python train.py --n_layer=15 --d_model=224 --n_head=4 --n_kv_head=1 --head_dim=64 --d_mlp=896 --vocab_size=1313 --activation="swiglu" --norm="rmsnorm" --norm_place="pre" --norm_eps=1e-05 --positions="rope" --rope_base=78000.0 --rope_fraction=1.0 --qk_norm=false --attn_scale=0.125 --bias="qkv" --tie_embeddings=true --parallel_block=false --init="normal" --init_std_qkv=0.026 --init_std_o=0.00445 --init_std_up=0.026 --init_std_down=0.00238 --optimizer="muon_variant" --lr=0.00913 --lr_mult_o=4.0 --lr_mult_up=0.77 --beta1=0.9 --lr_head=0.00986 --warmup_steps=200 --schedule="wsd" --decay_fraction=0.94 --decay_shape="linear" --final_lr_fraction=0.0 --batch_tokens=65536 --seq_len=256 --doc_mask=true --train_tokens=725900000 --steps=11077 --dataset="wikipedia_en"
MLP neurons of a small language model. Each row is named by its layer, matrix (down: output weights) and neuron, and shows model dimensions 96-223. Each number is 128 + 24 x the weight over its row's rms, rounded and kept within 0 to 255. A neuron's up and down rows have the sign that makes its largest values positive.
A block is one neuron, or neurons of one layer that tend to fire together. Before each block is what it responds to, as a language model described it from the Wikipedia text at the highest values.

Noun-linking "of". Mostly the preposition of right after a head noun, as in idea of, rules of, effects of, Dan Stubbs of NME; occasionally for, from, about.
L8.down413 [150 101 144 109 148  72 139 114  99 161 110 142 113  96 107  88 122 143 150 101 143 165 137 129 110 132 176 135 155 153 133 135 180 119 152 107 172 129 140 103 150 147 133 109 138 139 126 143 127  93 155  93  94  96 164 142 111 137 111 145 120  83 146 105 104 125 166 141 151  77 177 136 129 119 120 120 140 116 121 155 163 141 117 154 153 154 138 123 134 122 111 152 133 168 171  85 124 162 144 121 149 114 131 154 122 122 134 136  96 142 110 102 143  99 139 150 137 115 106 183  99 106  81 159 132 111 111 166]
L8.down440 [148 177 171 121  79 152 128 122 148 108 143 142  97 126 167 117 171 110 150 168 152 135 142 123 131  96 157 116 138 132 125 169 114 104 146 154 149 111 134 145 111 159 118 180 157  91 178 108 169 138 105  97 101 129 140 146 156 132 116 126 148 145 144 125 120 136 180  86 123 143 108 153 128 129 135 132 151 104 117 131 144 112 216 154 106 134 150 130 179 109 122  87 129 153  81 152 153 116  80  96 153 125 105 142  98 135 114 120  88 128 115 153 122  96 169 103 170 154  93 122 107 183 120  98 119 107 103 112]
L8.down510 [160 131 148 110 119 101 104 110 108 115 143 137 155 124 129 121 110 136 143  92 142 120 145 158 107 149 102 157 136  77 153 108 132 143 138 120 103 137 140 130 165 141 148 169 122 143  87 124 156 178 185 123 119 111 155 111 111 133 120 163 138 140 193 146 159 147 166  96 102 172 153 157 129 145 153 144 127 143 121 122  98 104 158  99 119 142 155 107 141 110 105 156 166 127 123 142 115 125 119 159 150 104 144 142  90 152 126 105 145 109 134 106 121 119 117 116 128 182 128 156 145 106 156 142 143 119  88 132]
L8.down558 [131  92 130 107 121 172 126 120 115 132 147 138 116 102 110 131 111 106 114 163 134 167 114 110 122 129  98 156 140 162  99 128 118 101 142 129 119 147 171 111 135 159 116 164 165 125 113 103 116 181 111 123 137 110 139 147 123 138  98 139 156 107 111 128 127 159 114  93 107 117  79 169  63 133 145 144 108 127 144  99 139 134 156 164 102 112 168 165 156 126 113 113 153 146 158 130 135 159 101 104 163 140 142 120 130 138 159 115 128  87 119 109  98 104 158 134 171 123 141 146 130 163 117 109 133 140 119 113]

Verb-to-object linking. Fires on the end of a verb, or the preposition after a verb or noun, just before its object, as in allow-s, to p-ut, debut for, produced by.
L12.down707 [134 136 127 177 149 137 130 114 158  78 129 154 106 153 148 132 127 130 104 116 123 123 136 100 147 157 171 164  97 168 137 125 153 148 169 128 126 170 130 122 179 100 153 147 106 144 137 108 122  89 125 145 129 122 115 131 145 102 112 121 102 153 139 103 160  75 102 130 116 167 133 126 139  88 116 131 181 115  68 122 146 133 142  90  94 121 114 119 138 124 117 123 122 179 165 125  95 121 162 130 176 135  40 137  92 116 137 118 123 105 126 130 134 136 171  93 104 138 129 119  83 132 122  90 122 102 120 132]

Mid-word name fragments. Short vowel-led pieces inside multi-token words, mostly South Asian names and places (Malay-al-am, Kohl-i, Piriy-ap-atna), sometimes other split words (negot-i-ated).
L8.down13 [129 127 131 129 133 112 175 150 121 116 112 132 105 145 149 148 156 157  89 161 151  86 182  98 139 192 143 150 146 149 164 131 129 156 117 123 120 114 176 138 110 150 144 166 100 124 126 125 147  97 115 136 102 122 142 144 137 111 111 161 158 112 136 116 117 137 134 134 104 126 134 190 144 130 128 164 122 130 164 115 124 198 143 142 136 114 132  99 165 124 110 126 145 127 121 133 138 148 116  97 157 115 116 119 167 157 120 133 115 117 172  96  66 121 103 110  93 146 116 129 175 159 178  84 105 159 149  99]
L8.down77 [130 119 133 152 134 146 141 146 164 134 134 123 133 100 147 126 145 153 140 115 173 122 114  89 149 175 130 163 135 138 159 130 175 147 103 129 106 118 122  98 122 119 127 141 119 156  94 119 120 129 135 137 130  50 122 106 153 115 159 100 104  98 175 109  98 140  94 125 149 105 153 139 129 129 124 167 138 143 139 116 144  98 124 138 156 139 106 142 127 139 111 134 165 109 110 109 104 137 102 165 109 118 144 153 165 118 104 154 141 108 113  98  73 143  99  88 119 172 106 115 139 161 114 142  98 167 128 147]
L8.down478 [118 143  85 143 125 141 142 123 112 136 158 178 144 131 111 145 109 121 130 132 117  91 142 143 153 157  99 109 103 118  83 141 125 137 123 102 119 178  83 124 127 123 138  97 167 140 131 171 163 112 110  51 153 113 102 165 146 114  83 135 133 101 115 114 116 114 178 131 115 100  80 164 127 103  92 103 117 100 108 151 176 156 100 134 149 128 122 131 111  98  91 141 165 139 152 105 155 129 148 129 103 171 132 114 170 125 152 150 147 149 137 108  86 114 148 155 136 125 125 137 133 151 123 152  83 128 124 114]
L8.down526 [193 137 159 102 122 116 144 118 132 109 126 136 129 127  96 103 168 125 126 111 130 121 101 120  89 157 109  91 127 129 107 143 154 120 164 158 181  93 123 138  89 101 128 113 163 127 106 112 105 115 119 118 150 133 114 127 117 114 107 115 140 110 134 105 189 117 130 102 162 115 109 140 157 139 109 194 148 100 165 103 135 105 111  89 117 133 139 164 123 142 127 128 143 131 110 103  89 175 170 111 144 103 121 188 133 123 144 145 137 148 121 104 155 134  99 150  90 131 125 130  98 143  52 135 127 100 131 136]

Mid-word name fragments. Word-internal subword pieces, mostly in Indian, Turkish or Somali names in tables and cast lists (Sunidh-i, Sh-ri, Abdisal-am), plus "(" opening unit conversions like "83 kg (183 lb)".
L12.down186 [139 157 115 125 129 152 153 151 104 130  97  94  82 114 110 133 114 213 124 145  78 127 116 153  96 151 120 100 131 112 105 133 137 136 113 147  88 144 103 131 157 138 130 129  87  74  85 138 158 177 172 140 109  97 118  89 123 150  83 114 152 106 111 107 166 149 133  84 115 112 143 180 142 171 107 117 136 172 140 154  67  94  99 120 138 141 117  95 108 132 122  87 123 109 144  87  91 111 157 137 145 107 134 102 130 142  84 147 114 146 138 123 159 146 149 126  79 133  96 126 159 151 145 108 124 142 108 139]

Relational prepositions before objects. Prepositions or verb-final pieces that link a relation word to the entity that follows, such as married to, named in honor of, son of, collaborated with.
L9.down26 [125 147 175  92 138 174 178 167 140 127  90 171  87 122 114 110 109 107 107 107 149  91 109 129 140  90 142  93 132 132 174 155  92 107  90 161 110  96 142 109 121 143 133 122 112 113 126 145 116 136  90 143 130 150 101 173  95 100 125 109 125 133 159 139 144 127  94 138 116 105 144 117 109 152 149 133 141 160 162 138  76  98 157  95 163 126 157 117 128 145 117 120 117 122  98 158 127  86 121 138 134 117 165 121 123  88 102 101 134 115 122 143 148 111  94 111 121 140 114 130  99 134 134 123 120 105  73 150]
L9.down529 [147  94 109 110 139 131 138 145 110 113 120 132  99 154 143 122 115 129 106 109 149  98 121 125 121 161 151 103 140 184 137 127 103 129  96 122 103 143 101 105 139 130 117 155 110 156 127 151 137 102 128 110 126  76  99 122 121 114 120 106 138 160 130 111 108 146 134 126 143 163 149 104 153 161 166 111 155 102 168 151 120 135 132 105 100 129 116 171 173  67 172 141 127 153 155 142 177 137 115 122 169 159 112 158 148 117 123 101 128 169 114 132 141 133 126 158 158 134 163 122 159 171  81 101 181 114 122 151]
L9.down741 [141 136 129 107 135 119  92 133 119 120 136 164  79 146 114 130 124 140 112  93 134 119 123 151  80 143  81 176  97 172 136 113 174 141 105 100 160 130 120 114 107 103 104 140 130 145 110  96 137 101 150 117 150  95 116  98  94 121 168 109 116  99 116 126 145 127 127 128 108 125 170 128 134 142 147 121 156 108 162 122  86 156 106 107  76 148 135 188 127 149 124 107  72 121 173 130 101 115 129 145 127 141 170 154 124  70 124 102 113  87 118 162  99 130 131  95 121 148 114 115 162 129 108  75 111 121 149 165]
L9.down747 [141 114 101 143  91 135 153 101 122 117 140 141 148 134 122  93 157 121 102 116 144 102 149 121 146 162 167 121 133 166 150 144 109 201 121 113 122 104  96 134 150 119 126  89 115 189  97 125 120  89 115 109 150 109 135 166 143 138 136 106 117 150 108 123 137 135 144 118 112 168 146 127 109 115 111 117 166 105 109 122 104 115 131  94 115 144 141 199  98 125 121 124 114 116  97 144 101 136 100 171 129 147 149 141 151 147  96 111 128 102 125  88 143 140 106 134 105 132 125 110 159 186 123 128 105 146 126 160]